Part of a small language model's weights: 546M tokens, 4168 steps.
MLP neurons of a small language model. Each row is named by its layer, matrix (up: input weights; down: output weights) and neuron, and shows model dimensions 64-255. Each number is 500 + 25 x the weight over its row's rms, rounded and kept within 0 to 999. Numbers have three digits each.
After each neuron's rows, "fires before" lists the tokens most often just after its 100 highest values on Wikipedia text that the model never trained on. A number after a token or word is its count.

L5.up869:505540511497483525496506510540489544471511530500525469449514461495530479560476498484511529519504487485517488506496490499522484515498534522481520500486525507521541487532521495475483477534511475446538509500453488492518472465468492527551476473493510472529522505554474502507500465494491502520495518482497453525527506494431472491466507522524502482522472486502491451480520462564502486490519508480467498493536497501524504517473563532498442498490484481496464488496498508528497459476499504517538529516493517459520489488505470512525485555503512515543535487506530467475487457494533504503
L5.down869:491474531523536535480492540463507470541511475476544555553453496499489496469490466510503488482493527478511502483536511461495511461478466515526457528506476459509469520478507455464489541466499484562458496472525508515514504490509554492527512517483493511535494529476478499507511513530453514503517504475483517499468528496519510487494497452491445569499487469474509471475501469467521531495482469506504526507451528519476511502542488499549504513490529516533499533449482463506458501467502498520461478509517489536475493512497487503500526504494521474478516548497466532494507510510498504554
fires before: "\n" 25, " The" 14, " H" 9, " I" 6, " O" 4, " In" 4

L5.up370:513484505502472487496504508468529517512471498526509508497482497514506508500528497505451459541491497539506471460450480457525514511470528487523511459484501487504473526500484448514495501567552464537514468487535493502495516515464528515530471515504498523484499500527502524481508487516483489520508487559533513531480499469475511492486524479483470457532510466529513537547507474523480527538513478473526481507512517486505542505508528518512492503514513498508480446446503513509518516532525512507486528493474510513515507440488510476540518492520497473471498524435517462502474485520464514508
L5.down370:528468529495527482517541517512484500509462502520563515511472478466470533545502464491492505525501468508541483482511540509481470465516496507511477549497487494446514518472508470487462498485498511492507518487499445526533511552509483511488548531470510527508490490483459508536473518512526498541539505521466537483461524489498510491520492516488485592473483492519473505481501481516486417490472465521513478543512526477466522500501504497512473510453513478517513503515524486502497498502496485506512477491508500527550504504489498539481490484509547506487509498480510536517486491489501484467
fires before: "an" 23, "ay" 14, "l" 13, "a" 5, "ent" 4, "ar" 4

L5.up367:487486436507520545495528445516535474483524523552486492500469495501521520503504504471448500500541472506492527501516478511482495505469507510514494538492491536457511503490525509500516466539495474552510471467502515558514497434515489502489523488485508535484510493462471512526494441542515496509506459435539490508499502498481545485535465497547503519517503502513451508509475501468468498559510493496532507495504538471476524512503499490500465492470511502522496476456484494473499554499488474530472482520496537479515511461513481536463463518509484550506492505542466513475559513521435491532
L5.down367:541496470503515467532477482489508492505482502577477558515506499502516467474495486516518479521482542487472500522527529498489501482472495500499512477473494514469528572501523525486509517544510513481517507522480497507524494513484484464514479445482475448470533506501468489493464544499490512509502461469476504507537490545501540477509495505507514541523525501499529472498497507520487475506495527509529508518501456500496488546520512466504482507565500509484476470483502474505521487516520479497465496470528544495497506464504495517543474459505510461518491508503490497500509493546491557507
fires before: "all" 36, "le" 9, "en" 7, "am" 7, "r" 5, "od" 5

L8.up747:468511493492508507478524512525527495472478517502506506505516510486487470493507560481551509453491495523473468450463504493507482482510511474550539476465507493564489493484530522469487488490440511514505474483497520466491481517499476504529490487501510478469509498511540531507486544544540497499474537506489540501477509505534519507511509463480517519501486446545503493515512477521493507529503431505522494518473502504469507502539499487514462512496495488505505511479537503532488491548459478488530523496528477502532486486455492489457509464468514475442470522461519502495475530519471534524
L8.down747:465522461509513452475518553481506463513481498544466495473484506514517526562516486423505498492512523475449515475562524524522509511501517499491496485463498464521518498484529475540496497476459481482496486475533461500485480552513510512504519497517481505524497508519433497488516520500461457498474546506482505484471532488484454486507491537512461554535473467522500541525488491514503479503542481525478450478510508498495491505474493482527510494466501482542501498486510519482482514524501508485494495497535505493498493518507527489509457464463525518506519528526504539492516538475524518506
fires before: "a" 16, "an" 13, "ent" 11, "ber" 11, "i" 7, "u" 6

L5.up495:467500467490482522488488511517516522527501535497486499525516474512490427517501510452458519478505461504518496473446495529529462498512492485521524470448498517478534517490484481516523523482535478554493471461524495516516505493497546492490479483509523485471534510527499479528474519490519513493519537444539501483529544519517495512496499487487523483488509481457444532510532429497522495527493543503481532487500466463558477499511535497524472448522492487474520470495485486534558496482510488513515459514532521514471481472519508525529486496500522518504458513486475495552489500518541437506
L5.down495:522523500521488523527449508517483495507469513521525476521493522459515513489491480523512519521508517508493470505502529529486499532531477490539516519517427475501454485514494516425489460518477484508499521514501499483497476497501511460517459503489512533551517528490488520524510494528507515497498485499544493529473513478493505503489502517547477502525508498528456490508464487489517523518467478498474505499511540472541527494457518504534536495542439489502508478471515515525464490494550509493471491468518508531509559518517481483496490535488479505508516486507521512499503488519499482467
fires before: "ed" 18, "ic" 11, "e" 11, "at" 7, "ing" 7, "al" 7

L3.up691:478513489491565487458483472487508496533482491510483455497513475522457487471527508483493524471504544515511489510428447513530476525484485515527518518504504468490518488539487484511533506528477549494559457512517487525545487531522497529538491509499504522484460462540492472471458492495513461519535495497525547523499455507525519510489510453512479483450474527520486528488482524488532526499454487519458464409459520478533556450518431512476509497481497492515473496512503499490526517503528469482551472499526530535518506516522486490489506512501472498527514510514451536476505497518529491523
L3.down691:518487529478514524490478514514481511539511469561540516503501519537480530508516533489487472521470470519494494497530510484492518547458500514450451470491520495513489525455500541494544508503492500502506527485518480527499466467458488468476530484503495480457512486496523439495516456519485509508517513510490483497497549504475455478488464515472517497530538483452506504490518503515443486514483495536497489498434445518494472471480452499511497500462500492517537474516494500556522464514505509507482534511491460476553457521500497517490509554495509502485475491535532483473535552502459535547
fires before: "t" 18, "k" 16, "ow" 14, "et" 9, "e" 6

L3.up844:555470470482490518511506541502466516508535517482493501515503493503480505503483486525545495523484561518503482511497476501507528512512484479491500489511499508515482488522494491532498460486483514523502489471544453513486505468519553510474496494505506504493460499531469514446528505502474469468525476458571474494519495456498480512526444444500533488515560511477474491476512536542520494516472419518519522515457472531498503440492525503517528527480538509484491533481485467552497478492498506488470497481519507536475529491548476515495488533527468517499494488495507462468483507528505524456
L3.down844:478517493499498508500481488503519461489469466469538515472511480479501487518502461485504528511471467496483489471475543504511489447527545487522496489516485517492517522487521506507456506465485502509480472459460439557492500515503473486476509472457513530487493532533480490506469530532543502511465500498502497515479501492490560477491523477552543475529516501506515492508498480480470512571539512488533519505488495480482497517455496476496494530521535514524492502429551496495530523531508524468466503528496508459496515551442546527509491518493485469535443496532482500527449499473492507523
fires before: "ic" 23, "is" 15, "ia" 9, "ian" 7, "w" 5

L3.up816:491491527485478469533509486507505502529509525500506520542496473499460518508496517491513459510503508507565489508478465536524464514538516445485489495522523514477502485465508480473461520493514472515474466472509481481489485529496481512514491516493503502530524455467515511480467514487536517557536540524533513512542462503449515535519527506530486492494509515500475512447506526524474492507523468490495496500512483459518510530509485452489526499507447493492562478462492463474523487520442501514514483519503477514497513475499508527529471550437486518471498481484496520497474518495539512465
L3.down816:563489457477522506485505510453522481509515458529508510500535484504543544518536498485493504502495466495524491534518531496464456480525476502534488507499494517514453510560529529496510480494506500463491488500504513496513484508509546487510548484463497487502489516473480531539518489506503525522511485515440498461502500493461479454489496504457505507469535503493464519503518458484546482524458498456450440486454506477500566508469475500508489490499483518476496503466508528529494512557527495496527545533482516523503517476537501486498490508490517538501504486515508487487468506490496468537
fires before: "ion" 20, "y" 16, "op" 16, "ent" 6, "c" 5, "e" 4

L5.up326:465497520506527510484533509526522477479449470513477506462503443517481499542462500496444485476517525504481557498508509504524502516500557481489540544487503500530510517462507515494458499497516507499528467517486512488529538467472453490523504508533458475476501469484535500506538506483491480425483513491524485527517510482506431498515513511517555505518504505488484481509493467527549514509531487508525522461545497469543472526514492489463500502538512484454493467499481471504526526527535498496488456535508454548474508510469490489544480490488506540496495490482511487481482428515483492527
L5.down326:499533532478500483461568509535497514527503502518526498484501502526459479502522491515488505490492512471511473517514447542480491538524535507519508496502501516483481487468532490502463547490526530547480482518483519490470512497516510499500514486469454497482484497492531536521514466474490480479514510479514479518476510530507485486503500569492531505551503517527507478496514503465517490440513510466519479509520505490519524491449514473514486490466500481542509485534514507535512498467516496505509496485459480479509491494451522527521499503509520503468500498453466540507536429482513520475
fires before: "ed" 18, "t" 10, "al" 9, "k" 7, "an" 6

L5.up302:525526532510486479519497485544491521432515497495510542464485498456502498504515507508486493497475486502506507503536483502490526500456536517505492508536503453491524550534508509551513502520505529506519464466479468503474487480516518508508480487527482522521532449540491478498479523481514500489461469514474541495521535504527530494524523477510483445557498495508481488451494497507485496494526494503557510535498525491485530540481567503504472538478487533463495491466515529511498480492530521502495510494515493533537496516512547512531450485448489483493509501460481536519442535493495483508
L5.down302:520488480473499509496517475464549533466533519487489503469507522484460539517512458477464493518473489529483478508507504507517528528492545484468457539513497515475524541532537485497508463481507512489488532490513507497472521487466464544493465479561486494509475529509427511488552533514490511517470522487528517494485444477522500503529544518475524529488470520507527474505505489460484494506489441524498527491488487486481520524469482511540509475485482483493491529496491507495470490517482521506560518484499484500514516513544493456517526488451515489487533499484496487527483473491513483497
fires before: "an" 42, "al" 6, "og" 6, "ar" 4, "as" 4

L8.up78:529468563501486528507501506536506482448490487489506470488478520514492453509462559481540544484497460561533476531495485469483499520510483482452507517501531473483541510493475497486491498493491538495486508447507471462514477490500490496482530509513501530519521471503451524540512471492467483521500532520473500523523534488505506537475531500470528526461497463466470518524524494518526452458505490521516480559501484480469518516493476507492493511509511480522463547483506515504508507548484478522503527505478522507542468491462489469516552486494490543477499438533498532507521526536488530484
L8.down78:482445561488479483492486485497512474551494488515507513490484517498515547528478549493490518490486451498534468510469511519501496459457535442474470459482484504485462487495548492491531535493578508508513481518523461520494507503477478502440499472516539542491493542476513505511521489512492491546481495489518453495476512521515451515529513509487487475490557513467472496502501471466509472521492497462493487519457476482545521552476502508485513521493511517493495499520496525536474497475512497526513502478510490507467506525528457482497513515527453526481452490518517514515524492487497528517
fires before: "\n" 22, "." 18, "," 9, " |" 8, " and" 5

L7.up382:483486532509521497504531491502495474466489533489493473505491499512534531526495537508518518513511554473491495534469529519512497486470539527471484519447532518544502523476485464496461516538505471521507486499497513499499464472515506496484496525598491525513475520449482446472497467541483513510515481510490527513505457512495503465520503473475557527472520504485439533523469501503506544525471491503522531511489488494500491517533525467530510566497510459500465479515507535500518492544515514488517491484533486509509491459523440512437453487540472485474506526531500496510487502495550507460
L7.down382:568457516480532507483495500541489508506517505503501536462497499518471545488451510459501511476497518526503474481486504490509495471522489520531480533527526527468482506485533503523519499516487471538461464473479502543519495514508522520521536502490529544480471543517529540464479560489531508530521528443488491458498521465523557481531501488474477543518563498492508526478540500520505471501490492472518494490447526494543507479497531489531506493479516542513489485483471470498482479488489501488535492506515432508535504472503532497478491502504494449467506503499453505499495439513475470502
fires before: "n" 39, "ot" 8, " to" 5, "s" 4

L5.up56:472495514501530481517494500484512506496515498544493539513478488515537515501490520504536452507496512500530483533508494508526497476530496475524469459534432460519440558483483486524519492484498493497502502456499507544491460471470486533498508515449490508535540487479533511488518470465514520503577486532518487502526513493480525472490520525470473493543516500471519494486470512478445488493475538492492512451551488500496506520491515498495477499547537510497522513457526523501511478518485499542506456515518470499515481518440486487495463533524498531511465501481524523482507497496495476540
L5.down56:534478523503549481516518516517507508503549512512547521486499499504505477532522479468524428446470512499489475494541513483488489501510494502472481500514479514494444518523497452474487455442517476514492509455470558541474521488472488502503507507462492525508483486512454497491527490474574514510477518477493563488462517519460533527510463491472515508503498505500566510489490517494487445502521453472502487500490520501511510544518499469515510478532506517488450502501512534515500478495483488510503483523498503511483457557503442505495525532517492506517481513485474539508488482478501459483
fires before: "ord" 15, "y" 14, "ion" 11, "ess" 8, "oun" 7, "ot" 6

L4.up126:486524536480473491473496503466461482485456522502483518506459485467511493489470489543468505481518478526501475529507465511496494469515506514494505496533490522510521479528520525510474527461522526507501468504473510520485520466482495460519462528517481503487503483480461542478496451480471481481498553512508519505503528513513515499567512406483563499475495492504492466511549526530494491483467494489485519525513535464504487466484511539522485471518528522501506498491499492519530508547532486532531507532480538471511507458508481494487485525494512440471501478464450486544517511500485513512
L4.down126:482503525488474515474486484460524504501504495517489497545497509507512528510496467474520533513523508482477480483521492521498457505532504467538502517540471508482493494519496520460467530506468542519500487505480532524457460510517499513489543499502503508522512566466515499482483513480532509481463547520468478448500473493512498453491536453490475510477485497471475443456538482524560457455484433468534499550523473516522499454475494547459505481522478501454538517511548483501537510478489514536497486499502494468552512539502542512492488524518507512466519533470531526518522517514520498523
fires before: "p" 28, "gh" 17, "t" 11, "av" 6, "er" 5, "as" 4

L4.up1009:535482475504486522499507504512517535494432494546530535487438498517513491500465506511460446503500510543502489514469475509528500513502509468476528529489527521531509530499507489521480533449478490544498497442494482497501513498486499515556515537450517531508484454483519488480482471490499489454517507538509481530521498489492478478504503500488486524478457508493498493481502469487530464521489567473503514448446497489546507511496507499500484499455528471522526514474521476531476517461548531459499497518513531522491509517495550540506467495478448536517473451524454488530479491476522501454
L4.down1009:500465489502470498473524492520469468493483553529533487488511503535484504499477517468475526493477494507520533468537475523463459516473432466551525467457520476506506475503512496518561506539491486499472519479525497487533501506488532507530485514485533507452534484496492482463466519476505490427500460512518504497488487482518520456479529529512460469468491524506471525489519541441527496463514495495526530484490496509512505503526489506492497492494487474548487569523501534494494513521515515496504463466517471498456474518493495462513460526484493520503494533504514508487521471495474521456
fires before: "ed" 18, "s" 13, " \"" 8, "al" 7, "ic" 5

L12.up359:458505508483489519463517510511499489459477496538500472512506521456482488496510505480526513519496480507428531439507520568493528495508451512475496493488476477519499489508492553511488498495452564474483486474498509476491489523506521493485529506466454516517433433494489466481494516489513504511526526507457467499516515509516489561462475516506460521577505520492494501472469514522515523508498523498488542473538485493527449533497548486442521474516487504463478499512508507470506523493488509513541473483488511530524538500459502478511472491468499529520500492521503491492497499509524497521
L12.down359:494524508498511520535456490539530514480461473522558519506506472516482535516502530464515550525523486519472480455480487496481525496522484500496525464457510485517534466502533487494517498521513524534494502499489521548570514497525486464493490539514500506527546506504484505465514518528505524487484511481503489511512514505501486526507501535467455505489512464505475507493504479489473464485486485482551474504477490480481487476509550486493518485481552506530479513494529499523511521449522502498508449513483524456523495502509509502516488537482484527535487510498518489528472476462532494501
fires before: "d" 14, "t" 13, "==" 8, "ic" 7, "th" 5, "g" 5

L7.up108:549461541439478480516531502519472508489539513519555520541487484489441517529526517484497515537510457547516437535473506446483482475507547506470513508487515498494508474513515510508498523518531559511524478517572467513481542486488485450490514461522564526499475486508490469489521486526483498480509474518520477495522493488465515525505470471485549521493512454495461494507476499469515496471488501494546485475476500511484488494516503480474541537505499527457533497488521541496467473500521528545497532482510501503501506512507476475508548477484482471487510496511539536455513530509461516511
L7.down108:531483517453502512512491527543508511479443449497505444534525541470518481532521492466516521491463511475464501506511504511499532507497562480477501499484477534543457515504481494498597475516534458508467468486512488497458480468481509527489495529491492497515479485500453516516478533524482510529487485493477514483495509481529496515497493468458476456497514480515519496476491542463463492496508498517459491515536553493489527510515503513501514455503512509501497493521477490536492485466493487501519534524530518456508509536532501497477539454504504527519493523468516518487506489501499524479
fires before: "\n" 20, "." 17, "," 13, " |" 11, ")" 6

L10.up673:520511500528521490478477520506513534470567554496425513482469543536471512475512532537509522461469514525513501471521534524534465477484523494533456485528493472524458480501530523505494504514486463478472492541535513485503431452492530451469480510509523524495490533524506485486492452528515449502484470509498471518474518496513531486525424487523498510520531462517503516495544490464531501509476525533486510491467509514544478510511514496473517513516489463535505533541533491475499500513528522494544531493469486528512519476483501483472498512495459452525488461493475495497471484458482504491
L10.down673:540500499493558499514491498490473515522507536502469507473495490460472505449501467491483433518534485509481516455475491494512465463534514536479510522457541458512496486512494524465486492501486498482472524484466503524455515461483487498494500455501495515510504499507513509455516482484495518456546534522470484510520482505533526482451495532476506484480494547496506528497464503477523532486558499493512520497526510454474552518511506532462545523509527479538558523506513489484507498526478521454536488518508524534522503546542485490555513506505485494494488511470512458514527441540495493491
fires before: "t" 18, " the" 16, "n" 13, "m" 7, "s" 5

L12.up849:479530525479481473539522495494541503512531572477448514505421539457520499473469547510483538527544520469488536486473529498535477505496502532483507509483559484532521484501527478482479541512492482514461474512445508479496495476483513438536501500495530481514486486509486458485487529495537497469494491508522558519547476461505480499506454449510536542515504477503502528519485471494484517537529485480475533467502504507510504528497516500486493468505491529518515472505471496480512454487535503495546479457472550497466494471468503479513492515519458498488504504535472523507473526491514538515
L12.down849:516517517526486476508494474554518506533502482500522507442489477500511448465479490522518485494488526485482485506507457499446510471478506492504497486477539546458507492454499527522415504535466463518546511494525495506454484488508500507493497475485511543520511510491509476458496502488525515447506472474497499507487519504482474511491521477531493506460482485519479474482550470453531501511507516507498472507511465509517507531534510499525538484522478532479506488466497573483516502509490461476492478519544498532511451490501529503524477468469509483484512478518522501497476502491558529517
fires before: "e" 38, " the" 12

L7.up253:488506494477509465447499493452476567492489516526521471501500502499519487532522526496494510504495493503483470486484530519482490482507522498496538518505479470491457550484508457473469463513510498446487501483469528496448489501511524512516479492493485531505494492463487501526555538484495553525496497521467542492548508492541499497508498489536480526605478527506468522527508550473432524483509539496524506521514503478508496519475490503488486487487479512542497500499455527460497505503513528477497535519505489507499512470499543482530471493484495466447488439518481504462472445508532479482
L7.down253:542517548495487509491454449522478555478518466469465496505517498488473491490496554484512439508491526492493492517519471508539506547506556496456495514458505480512507519465517488481494455466512504465490474529496458511486511522452473526527472459544506489504529489550464549500504507411471482512525491480510480479479488489501498485524496568453494483507495485469489491545503527519510487530489457504498512465465511495489501500495511482537527544545488541525468558515493501519545515491495510492500513483521477478504500511523519532512484476500481530475511517468485500453472491503487510494
fires before: "al" 18, "ity" 15, "ar" 9, "ic" 7, "e" 7, "ion" 4

L7.up534:499522534489517490491549545492472538534476478546498514497500491493483478441492505527523540492545490488511480494497500487514448474481475508515490516533528494533492515539502554501524529465493539507520497497494494538462506445468497480489505520491504481505516484536537489441497461560489508510501462497501579467489504477494479525522485478530478516495479473498542527506526503530517462514517490498495491487511518493509454488490509501495510509506533487480533503488495510514499530487556492539504506456517510503507480483512474452497540477501457524492496488480475478524511522461547487497
L7.down534:480480565500504496486502510501501515524485489537492474523502508467506480472497470531492547526473478481525522482518464512479517506491454504490509486528522482458458495513518507507512515486523494474547571534501524509461506490498470455550496558494533511495501461495489495525487466468496490489494496519449512450473507502502486498505525467494514521504521478494527488443525545514539459481445474494508464474489513520473522509475474488522486485538533519505521508501473514510499556509528525571461477503472486476513456487519523498511481521480481483541539527482492527498485528443534502470
fires before: "p" 40, "gh" 21, "s" 7, "e" 4, "ound" 4, "he" 4

L5.up962:487561541498513474485529514496504494459491491508511526447525491458487490500464500495473517489501505499492496468537543522518466533472525541456487493516511482523488500459517489509510464476500525493494527489510489487508489479510452534499478478512484549535449477538561459514508473491524525501472476543487506518515486518527484500477491520499506511485532532480538478452510502525485535479578504533535537472497501454524478541539468492476516500547519490496506556479521468492501476529476505501517497494546510533481529493433513534503516459523517493495497508528515484457506481500466473473
L5.down962:547492486509507466473488504486499538461481464486495535549520471482511513499538510509492502524465472501526458486496458484561479495505460516506463494489478460536449524455497490448514498527540489515487465528451495507503526481470470436481543489441501487490514500542482448462505520502493528487541507502503502552506497529514513557505524534505527512475491512490455533504512514472519508509526524463505538471532485523470515529487507509509508542500544513508490546474510532532489479459524497505531453475479527502537523488525514489523461435481479462475514478486486533488519509514482521517
fires before: "e" 25, "t" 14, "d" 9, " in" 6, " of" 4, "ow" 4

L5.up832:486473484518489431517511514512510452465534514459548486505527488504493486478521493465482540467494493524482498478478486544488493500449485487536535516465487496474522491504486491515533573521504506539511529513502455498521473515506516525511532459473536520504529519506500460480506497525490479484504494514523474526515509460497485513553498476522515518468536542497461512506533527507514483561483522469479510463478534446470509463493519510506516536488455444479558537473465529499472532505479543462507475514514505510477489501506491471484473501484500472494505470499512499506507488477541497513
L5.down832:529484525484534533490477508526480510518502524561512507491508491465505482485521507467499509524526508529469502495520492514511492490505516495484518526505496488451537462487484483522476530550526502514479517506508497482478533539448494526552473497453523476473509503522481451523510465494477504489455493522454507510498521490497469515517491494475461511507443513549509469502493491522437457489501512509530571472509505519501506499475482489525529477487517459513521503449497519565515484527481546521463485464522507481477488480540522486503449499502514520513465504453487511526480512512481471498
fires before: "ic" 37, "a" 11, "e" 10, "is" 6, "4" 5

L6.up92:527526537440504514495509448516519534564471519501509470518487501507489485475508537531477549506549511478514500455466510513522473521477486483506533462473502535517534493519520463523509537531458538477466509509514488469463505492494509505503494476493531489468512488499505505464489494529477513493504524506481531490519491520514545495513514519536514531518477521462486504473520492541493518489470542482477523497471547459473528496501498484512527490506489526517479545515454468477504492481540504533458505464490521475511493545496505521472451494489489453482498496501485467486513480473453494512
L6.down92:529549476488513489489512488522490531497505502504493456542508546492501500563492535525474520530522488503461496554488514525500496511480500488528466557522484489509473519515496455502481473449487488478517536563557464503475483494517550486492549536441503518490493555498532500496514474482463508531504548488517490483489529513475501539541526475511497479561539488470511509469491509514499524491473512514512470496428516496505478534491517519523477465494433496462473488502483489558497502488514490511496513517508508521533475547509508513486488491499496485471536505486475493512479491476512471497
fires before: "e" 19, "d" 16, "w" 8, "ir" 6, "ing" 4

L4.up464:501539510467455495489536527496505537488487537493481496480507516494502505487510490519485526497500482494470464517518479516516501463500490536516476512525457503531474512516490470491542521507470443515545479529498506522539503500482488543464507488537544476472485469500484494540461460513473506514490467497477425461488499507562513538496489490506517485492528492511476479507490516534524514502507466481476546530520494495467525519497470508483508513503511441469490494499472561502527509520549492527473470451495458459555493513516517499460447466534530466511534528489502494505504499494496484455
L4.down464:503483507442529464517509541500456505484502499474478489540504539484506526498528502459493506489535508484472536491523537565505434484503518508516526508533508502557511531492557456460503543496491491507520501524505478487546496501507492504493466473507508491511500479464523441495495519542570504507544501530522539476494503504459520502493500496524494510490514475504503505483490491520530485505523473509520479498548510477546493496483577507519537491510518502451514485499493521494489502483544510516524497499507452465508472478529486518507527502482495460518509467463513481475496489464480484531
fires before: "s" 32, "d" 7, "n" 6, "ian" 5

L7.up993:466501575497489493497524515487469471524543543521573487534515511503496553481474508508510498563453519529472481534504483465497473496500482512528493516481493485520462510493453508513484498462510518503477542488515500570494481511485503501491518469510496490520531453527518508531484477501448500528493486447510500488516485527498485486490499445491479517491469512474480476531450523523468509486512514527458505547485492481494510524501481526413522525513499499508474497475505575518506506512506543486495505543506473463490496502487473464491508506478453499535524480527499487481512521508490522474
L7.down993:516497514453470518493498525463480475470491474506507484471456510496513458534465485509504487517491502490508486529496529501510472488478513471506505560477523511488503496495543497520503524507489530502494457492491511544458505501489485480488493507486468540542492515514445537480496516499499572532506486498480526517466508473457468515473551504489498513444488507475468503515502481470480499475492478478525474499489495526481538479548542475503522509518517476573499531533488504505507510502532472490506515520522556493484481503538497494570514500518493536448458562538509498461512492509488515495
fires before: "." 26, "," 16, "\n" 14, ")" 11, ";" 4

L7.up397:486550502503464499477518537517502475509502509485462490479546485529471515484502512474526499529516452492521525557521459477486512494488484494493475469519540434498509501476511529497474482503483499495530495508508504519535527497487484493478460503489520512466483466520493506487511483541453490450532540478458510481490521438552514520463505515496525497530473476542493481519526502519517464502525503502493520527490511480508482534530495506538515477528503475495494561533483464493538516536467499519477486504493486456578518476494529486495485516517508470479525501491502499513507456509527496512
L7.down397:515492538478510469499473495474496539496470445506497550515501548489490512485488507490510522509543483501492504531527484545462522506494522486520493513569498454545466518507478459505496509475471504484516511508481481482536516514466560476511492519474533517502529563489509498479518518496498473504480506526490494488449448444518500527478469512514499515547507478488491529514507501515547533483503467501546468510532515474499495530461501527475468499552489480481504471519506529493495497521490465525494502521457453464535496515480514512525491547520526518520480461537470505533513500502472472519
fires before: "s" 15, "p" 15, "19" 12, "1" 10, "gh" 6, "t" 6

L8.up825:525489535480497531445509547516497496500538540513452509478489454505507519532459524503507509512509526538507490529522528486485451518508543490474468531471491461476527489493486528504507488499463509496489514515453501500536506522524483452518497496512472476518489479466487514481505478514448546547493471518452518513514507534494559521544464490501533517463497490516508474527479481445520484528474546490531528509501464499486493471507469527480507497474498537520501531504468478482529514511505535509568501501490513495494526541472487517488513486498479491437538472472495521459485488478475508534
L8.down825:522541509537455463461514500476503491482480469492481477465469489533522515498473440496488480510502511480565521488493506523472533501515508522519531512452480520499516525511497526449486484476479507470478531463498519562492514484478535533476454567524523457483509487551481523508430475494475509510531506508540456513495491507483515484490482474483481523467490523520500496470516511538503483483491471505483455506498510507484599513477504512495531490482493497479522462521498503461501518462491503505495508545470474489515498528523490479496519487522490529486508494469514543484503509533479521506
fires before: "," 18, "n" 17, "\n" 16, " |" 15, ")" 13, "al" 7

L4.up519:464472524486519512518470454470486536523458545532523511519509504489534462537450518461502476516448456479474495492532473503545541475496552536461484513498508486524474551485520472474515511519482510480478467540475519469505520475465524483535467506487505476541527526466508494499531487490543511508490469539428491528476486512488522510507496529469511477490465509535480544517486504538485552475514517530494471545487509522467497555484516483471502503493464513537503542512507510518512484476514489494498514497504495452502494476519458514517489504524490481510510496500520503485521506490556499499
L4.down519:487528484516523470500509482534488501453471479487534459501530449498488531500517476517471508522481479480501460483475503484496512491544492508485513516481533456518504498517549523490474487491503499546510507468529501518549535457500509492506466528481461520518515559524507500546501515487488535487461502519522507531509451519502502477517459523521504553521462493484540501502480528465475487478458544490470527489499539526458521499478474490489481513532485509498527495522561478465490468554500497485494476475488483498500491537526493517496530524476494504524430502483499503520460480477493514504
fires before: "ic" 35, "e" 11, "ow" 10, "s" 8, "c" 5

L4.up354:500510458470474467523489517523545500539499525448513521574520493497516526515489471496483499514546519479521532492522513446483483466461442570472511478450487504492479518532522511470484527506481497474498468486518495489518573448459484519498519544517489488488490467484480465489508514531515452522518521505527501496473474517542517502500495516510446548492516486532488516522512516493483502542469508504484494530515514455461485468506502493502404496497515503496510456536502558514473503528510503473485480528484507487486512486503519500463481490529477499511533500510487514477484507495472550536
L4.down354:475467438481508485510511534535463499479499513495460514491485510529494511435547521496474507482456510481475471476472479510471511529518512499497476462506488475523491532532548519521497495516520525524517482502489515487505513497508503519449474484524502453428489518548503493487484519512509529530484505493468555538479491520441530514491517531484497509522489494463498508506526520462502542508516487507465473491508481518509531491451536500460494518507490517482519509484512490527549501489515483483480495473511471527504559506453499526535512498467456478499527474505478496483520532488560498498
fires before: "all" 35, "ic" 21, "r" 8, "ary" 6, "ion" 5

L12.up145:471522553508516465525508521493525526531537525471485476531511518489461494479507474532522548492526500499487463542496486461481524463549483542506505491516536492520488507456508524483499523499520479529495517489461521507520541537477536499474472487527514512474490478472446510481498497511490534469487520544488526514549448533511483493490557479522502556506504506494489502515486508494515524549513480495488481544463518463498462525488511532515479492498495500514475545480488475479484479519560525521499497487502535481504502459508536504539475493522483518479508479515479516502490489511518475482
L12.down145:515505549513505511537541510545501501516498508438474480483447491487468473443536476491529475483493542499490472493468529484513462465483533562554525513449550504487490494496519529512470508469515501548510490532469531533491486502460503490501484495533511555528526463543453515463508493471498479513497519522512448509529490505504506499461554482490461465535461518493483497515521494477467524499468469448474499495495484508481476534510500528523492549565498506538476478504491494502499476509506509472457517522486543509481479472500517443490520522490471507486526497524488497502497499493497535520
fires before: "ed" 35, " the" 14, "e" 6, "es" 5

L3.up304:493505461527475510529503495500504448499508487521536468486469499547508499510515466506525501513483516520506449444424489509472501479485498546509496530518483507508494509524489478515522505533496504508483488455533520499487506523472518480531468482487530523516524506511482483480473483556486463486504480524564471468497526492518477508483490544484506489470517489505503521557499532533506499503490465467495492516497525499518492483530527507496516477508501474475512522479516503528469539491523516507552471513529518509466541515489475494509498520510519524488511494461451497507511478503561500457
L3.down304:538485523475507491544489516568526508466499500525512481496506503476526444484495525518489499507485485498515566486465490504483499459502513525484532522485484499515490509497526470534481512517538528474510517537464496506498486498471485484547540474448576473504530491529490483462467484483489521477481470490474482439504497507482528491460486522527520467520491497489490471494507501510502479505512497507526527504517530525512506437511501491483485510513504491502494558507525509543512495522501510530506500497535454510473491509457499464478455523427454524458511511482515526516542502516513502505
fires before: "ic" 29, "is" 15, "a" 6, "ow" 6, "r" 6, "n" 5